Part of a small language model's weights: 8 layers, width 512.
MLP neurons of a small language model. Each row is named by its layer, matrix (up: input weights) and neuron, and shows model dimensions 341-511. Each number is 128 + 32 x the weight over its row's rms, rounded and kept within 0 to 255. Numbers have three digits each.
A block is one neuron, or neurons of one layer that tend to fire together. After each block is what it responds to, as a language model described it from the Wikipedia text at the highest values.

L4.up582:135205131130098111114129138137142187159145129158152130129163191154107090122108191163123078158166168180092171138127146117099122136147104138199142119185128157123142164114074105152161152130163127115141099131102190093087129121097157128152078118146123115149148171130163133141103072124164123145132054107078093081095159191120128165097130095154056142109128129037118101076173088120088082117107139101124137100064106150162100155172113154091147048136136096127108140149100168084150127155085151145119161182064128159152188158117
L4.up1193:123125136104129116137128166110141171131153146192147084095121181137141111180172190121129097106130145091131109127137148141063122185123135157126146114149106147127095129099097075126162238148140200169099120121131100066145158076091101227081085112120118101057130110098130168089137086125142146126196127151105163188155114158061129146135161168113149104139133180116188121148165117139096004180151100173091135079137153143130170124184104093111197127128156167107102153109143110097182103147147148096124091161076177161139097149155
L4.up1418:124080165079099173059108099121116194124097144141198179114129127122060085094165157123158106095153135140135154115109136119079098144078092095164158130102146149158134151087091150122111155118177180165071061115121222127116141143106143183129102105170139117025129107079107126142134205203087112100157112092133188092194116145117120141171154130112170180154157133092143162118139133094140147089129100149105099081165180155117187168153127116095135078106219116134109130112080144143105120211114109164108132130039108130108150098145
L4.up2426:092106094144115062105082121092109138179106110138126082128186096212115114115162154181096130075188149143136140142163171100067183184153096059128144072126143110101125197154081105106123157148148149166097127117115141107144133046115219193080130109151107110160101128120126113116123080122129073165110142144155158175159093114138098106102095131121130059160118113130152138140165156093117121156083203061116143159119146116148112113128105066115183091184111088162119098144123116102188142167150131126090097223111101148159131156064
L4.up2553:105112107142160048137080115127161198189140158151149096071112146154118094176192172121127162093150147148060154174137130069084215130131043103107165111122150160151116087111139151127162097179143153178195115112119155121131116148092164175065150146158145097125131095109137096170110138176106143119156090126085144110141085136101141124120134149119105084106146161133132156155117159111167079123094115059086073117116124123167127131161182111126142071139150113125113147139084131111095086090095185147121142183129099123123121112069
L4.up3362:115186118141123077152106143082118200104099126109094078076135113166136148114121143132120069135207141091070114123187123155088090118187133103181126119106133155138102161114112120097176122086110152150134175153142113149174086131111210120095105071147169147070107118109169179111159108137153087143063125202115195136115132127138125129125152150097113102140107120133143092116129127106105148122064115090144111164086124145128157111151095142113107091090117115142118121052111179179170121154163159142048135180115090049142157177082
L4.up4019:086105181154042097116166106163177108118159147163137085127101106135110092089153176169153181128142138161097127124158148143109098087155171125201082133129141162177157169127108125113175154138102173131135075162099181104129133143093092152093098157078145171115176154122113107092123093136099121108140164122133117076160096141146102142125170131163094177103172169043094155176149113063106034116138109152147135122093130150110079193139150107164079079169121145143099090076147087068158080080112128144098072082106138139133137175097
L4.up4044:125141150163121114118056106113154148099195093210167127117151097156112124080119179138155123044128100129114164059095129126086128126120055101154124122130136154137148120120165129110179191080179198176133124105127109081131168109102179184130129156101132098123069126087104120075127152144105131098160124129053171050111100207165149136112126128195105087166138135075129059130127173086141109154098093042055130126123163136127121135110071179096135082184125080138133113116117154086098130159084166100094129120064102154164112106050
Description: The second word of short descriptive labels in tables, lists and infoboxes, such as Short film, Group stage, Nominated work, set designer.

L4.up229:128157110139131117155153145081198126101083085122171111081203110149101131166104179173116121178171146138138151092172103120061155094149121124112082081068126155058129101125141125113223133212127160152158124106141165125132098134086119156135150095146134074126137143129132171140110117129170175214190179137159157146108146159110158131141210135125050111098099155152129172117114142142164127174145113074150093127116114145109176111141072073096148110097168111141129116104152131145153146090118169058140151255150097099125104108136
L4.up300:127189144131129133114100124122115165092174137111175085159182113132164109095140142123093157112132129125061128133201202153164101162089146144117167096179125157178181074152146101162140175104163168142120109139085129111087119093134072163176120065124072083140031119141099103144122158125141122140139104103052150128146082241139145102111120151116116083054143160120203101095088143143095105144089197125103119204119137147137070138136129143104156137123058090125135063135107157094163115153093156082156144150114093143125112153153
L4.up693:164123120127123128172018101154158129118161175104216115107147168115161130160089148053135128128126135144091177112173091147123102142172148193086111138178136173165111059121123092138133114126104120173157146135112129140125108072103127115117098161138037161105080097120182151095139113126118165154174115053112120186079132120137111110122140080160054131130107141091152125185097114103136165116098193103148196139100146167093131092095101110101118114151152111119151087093087115110171123137144154126130104121121088097159166084101
L4.up1962:162148171147150104145140179112120114145146164123167102153154134107175160139134136151063118164152105143111128106134115130108179110101099159102101092047157187160110148125133129158131137150146165158173180126104213097136137143117098124080079110188155140157157078109091128112101103124149152148174166161133136122121142162144138118068185108123134135130089152148166082118171095098119162116169079145111129166095115156069181159141167137135077101149139125132152144054088066203101123136225128113117098172140059141115122131120
L4.up2063:115166104156132178156112165112134154155122147132164055123189141175144160176124123122126125158120122104103083134161107110096142169119199145115115135110161137121124114107129060108131128150112163172087152166122156112126156142107075211131118114133111073153091113073106152083152140113143187184163122133105194186130157129117145139099141094149118131133136129175181150131147114165158074146098121073189130136178119136156155095155160098160134115104100142107150139091122131129171131153144185115182118177102055084082127138145
L4.up2488:109123146136155126121129127119179088082095108153190109063165102169163082112129194111189105145123092138110151081173122202109102133140103129095138139118144171104109119095103067047146132095174173130125097155145123093141146142120103183166069119093124159119148104103192122128124103141116175154182142126079134102149125122148127143123176067190125159112144157134182115143156106092089164158101111078113211141179147184120123079111086085156143096150146079090115118098119138166170144135158160061145112147170046068109156183160
L4.up2937:145182178141099155115149191111114130132088136099114046169116147142123084123153116109146085140186158150065158123156093158164167180125154154077097125063138138169117128136136133105126133150143134140126115149144150140117100122117130120171141129160123128137136132161118119122188132127168124192136143117134192081140150163189053126095118126113129096078129162108127070079200133119160124179065171119125197156124125176109118122055130092128089091107098175139103093147118167120152155123134157106164102139164089115075122142161
L4.up3075:159122158176182114125081164137115101173148166118135127106102182124148136201151083128079136132160095117144121102158175162119105141100122130100142124118091181111105097123162148106100137108079110169134204195107180148117131114085137146153168099129123091118143111106120095164166123105209158150150142054174134128095152195150134067099125061131150121151099131113130154112139076135133108168171194112142168142134153147095098106151140101117147074126082128106201070080115156174097141147166192147146137169051109127113076133144
Description: Middle or final pieces of multi-token numbers and names in infobox and table fields, e.g. GNIS/NCES ID digits, game scores, coordinate decimals, surname pieces.

L5.up2673:137155118181079097091164140075146231130077104208146129050166111148140101148153221137143131143120161120084158131141116198103120140190117106126126104153155161104121174124116141142129133153129156153129185156115122122125136086118170192105122128169110103116125154116082134139098111129084135131091143062092119113174085063080115096051116113112167167119121134111137149142188103114076131121155150072118109148124136139165164092145082149115158146145144146151140124115073108079142152142127131157081161186076143151133110167117
Description: The last word of a short multi-word phrase filling a Wikipedia table cell or list item, just before the next pipe or comma, e.g. Short film, Fourth party, Northern end.

L5.up3555:147141156138104186094110158134111082080148163064188140154108109097135104129140110141123105113133086128204100185162132174140089171103148099067137141025076143126104029161075166122141096072140161143122184157088126167101200105139128132069131109114118097118155159114116140091202121145201169146168100112140129143117143188139109122064116085113114132079132124153162110130141162161169211121147145119134149127110064185094150112139047174082135094158135119145162104150154071114064125163114118203184090071146106082107148098122
Description: Tokens right after or inside numbers and dates in biographical and geographic facts, such as "at" after population counts, digits of birth years and coordinates, and "seven" in "youngest of seven".

L2.up1:113134097113110122070111177162146082053151156141187119108138069159153100149151161082136130137152149146157128154108144150094181137112155185106107096144129140133101069177126069121150178064095098156097116113092102107083144131079170116079136084113108130138151200089097135124135131113190167136132135134066109080105153218055122079102155078174106114088152141148130093180110083087099115143172139168162112092075171191165112141139074165097080168142142128144099091122156128113162102156133170151162070183095094116095156153111
L2.up555:165103128154140106121085127122134103127164110157096131146128171119117063111087173112102136116128143055068135163116087127172109134056112145110129108122081161086101112207132134115170113087107102156124152092126144109080046105088084138100156146091118110157155068102186143131152130108121118156160156090182181139112092180148138164128172144184099047159132139130106112100110122126125152163120141193136176148112090147062131151088108161115112134127117148146165066099076139108114103144170135169131111133125161169161106090121
L2.up608:161122122138097109111107144107085083095137202137106119156110130153133146095155142100067098116092104101103122156153165133121151137058123138132097080100112138077113104136086128180140105141137148116131162145080092153108094166084154156116187174118091100133077093081066103150135143160138118132073157150159172113148126179123096125084142119088109097097095187137110142087157120139152140128129156125151095144093091152131114145090082178135065116091140150135138106130111103063141117134177150085166154173097100144131170132166
L2.up1087:081114059108111114160120157111134118087143116117200114073123138132125074158102130094112162103074119157107151155117128135156138101096106145117108106097139126065123077157140113168139150141113095109166128144124154093108121099145120091156151130157092150130102139092120094102117149132115131132174128122185120149180121145106047073114052087140113120131166100164105187143126182126171113159090152099174163099115105132162136089104108100177144154121122114148123141125137138130186145158106138118122126134140147108113104105103
L2.up1911:132127128115156167122087114108102147022100133140158138121165091128102150145153117122084094108107120118071155132194115095110139119072147110083127056134180174087162083103115071150181119108126139199134103128110120113108109148116095160089125151077119138168145128107170146173101153072130192166099083153117157079161136179127096096130165114159108104159098172118203146131120093108132103182143160145149126208100125175132166134129109110171092124138123127156161105114139106085184135168138132159167161081080116127091141135142
L2.up2902:111127178073111184089083145214138104097129181125134063147162149089127108101169165134090137149114150119117225154129110103075111105129108128095074135111105094138082172153112113177224096138118143137136176102095164095114140119111126152063096132114096102100173060154133169137087123111162137174098081121099183097161084199151131118066106137115138114104155176109180121105176140127106121118128175127160157161130098136125179121139134069086167126145145126180132165088121092093141137097132147097136136150057124123099092122109
L2.up2948:137144140151095129122105186185122094105095092103122124109132135175135086134129180132081105136144162165103124161223110107107160114193119142121072114130133182151062094118093120095154146081118146103101146156137192081101111107104106118150113149102081107129128145103151133127152206148140132105140061123093156066175159151194132135127142108144119115189120164111138143191176133043152097094065100101169153191146113132110083088095146101138113124161117089116114105138133131137200089130156186181103145122128010102155121178137
L2.up3133:190146100132090143062052127162167151122121178086177087144094085110107123150153122112141130110169115103084132135181108135099155096094161101149093087113119142100158136161134088141151100124123175188123086153133110133133170197112111111123159123165128096132165117077131093092156128102124093181072086129095141106159094135103109074080119150146122130092082203130159155101085106114100089155108145134070108153110192145117142169115132133140063136166206094140172110111068103133121150152163146127157133170111147135095083133140
Description: Number tokens within structured data such as coordinate minutes/seconds (120°24′), game scores (W 24–21), set scores, and dates in tables or infoboxes.

L2.up1222:122085158117068105091095130146137099108112173161118100093112121191122057141193115172108139137162090139120175150169119096118173097166179141191089128153148142123087167164216150168119183125113130109143131100103140149155181125128172118117096168114132135077125074123097159067109095179179102158126142168118119144205107135133215154147081138183135141175147118103110106148125114120114035177110154081107093126155175124165152129119065088109104085095172058147124135093150127090143112164097158134137124119121137115128162123116
L2.up1644:136094144149140118115130095093141127124126085106165093124109163126108078092183142118135098034143096094159174119167159070131129138090065079181118085128151125127163029122102147145117153160130161139151093087066162095150144147107127175106102140103088135174136116125160150137150073153131126143088129120143184130148163207112153102089116132162109136133098150133168140144157096089139119116124143132081135121111176166118102119118071207144157121148151078151070115085071082099167115195102164150141173132068128099074114103123
L2.up1775:146136118107099147076065153127096159136134069067128102161134124089106076127113164124135087100174082079069144190134116112152127151124119083155122102167060173109109093135149098118134148141058168159126136173120128071088167162145141134116130145133061112142093118099126142137179170171115179124138095106145190112113115216169084083083099055124175054125128112097117125129148152114161121097107140102101115098101154150145150165134136234164142114081101103167111115111085167075152126148124135120114176158063132147091115093091
L2.up2094:142138162108082104066088148129123196154178112132160089108097123142118099105160165158134101059116134118114193160179128121181088144139116106141190169195132087070134103132196144130160200106157187130072087129114119133162119161087216170121133100158072138120129170121122162141141129160090036097184089113119148104130139163151091107111135162165114070122127119080132139185143150114052113156087101094038127150157140150151122153120118133107123090162123145135065161102141141121175094124052158150148158124072101091159117179155
L2.up2475:180136127143095090124098170149142115133091138146232057094116157086149126161111132162135120079167096137104143159154120094132132191144164101134119088135165142103098118130085118180173092097125204128105066158109152133111186152090200133165134101161147110137153116151085104030186119157122083107130120194111172107075146149175202133136126134118128152148136136142142109171115068101121092135095090098087093145132135170114095142110114150033124042095110041135068113080160182107220128202113168131154142128082082107191132114149
L2.up2821:113130145093116149106107179146134164107137150161157074147109169116136073091127156156155065112139075126094183172159129134094102110081138119115160077153100116115146127150133091140179100050133137143173158121127091118093178153120173110000125110137081101099147109167088182109133162173115110117132098130146164102141086237077120104114166119134173070197140115131116135162106157118107112132114094126134154171069148146128223154121105154089100130101143089146081145111109096097195069141128187155087140116114110089153140121121
L2.up3126:171154153054127078150108141150119127075124147184189117139096119159124077152165102124103105135116101151121156157138132100154132152137135109132071067151152161135116138190144101146162142134102120121137132124071114106090152141118148146056139104207130169120103109149093165102090170172138135172113145197148127146147142177081134096114064109158128081190157140126170125137119150154157086059090141089111122136117180161145115120111128071146088076114140033176140135086110107086139130171065164129188160085063143097083143144122
L2.up3832:129143141110155165101092132084171184156196106154146074093128191149122104059136102132144113110120074124067170132132143073089139206123057098130080163146139116130176087098094161152093124106155173178178156133124133083124115146102204093120096091147114130129074110124109191070143102204115132104171104142142165129101130233152138077103136167135090125127122117091146131159098176113157099127085132065035134182134157165167082162125102111114123103118125125121085122116151143090115133181152213178116138156074098116161098105158
Description: Cell separators and sport or event words in sports results tables and infoboxes, such as "|" after a championship, steeplechase, doubles, cycling, basketball.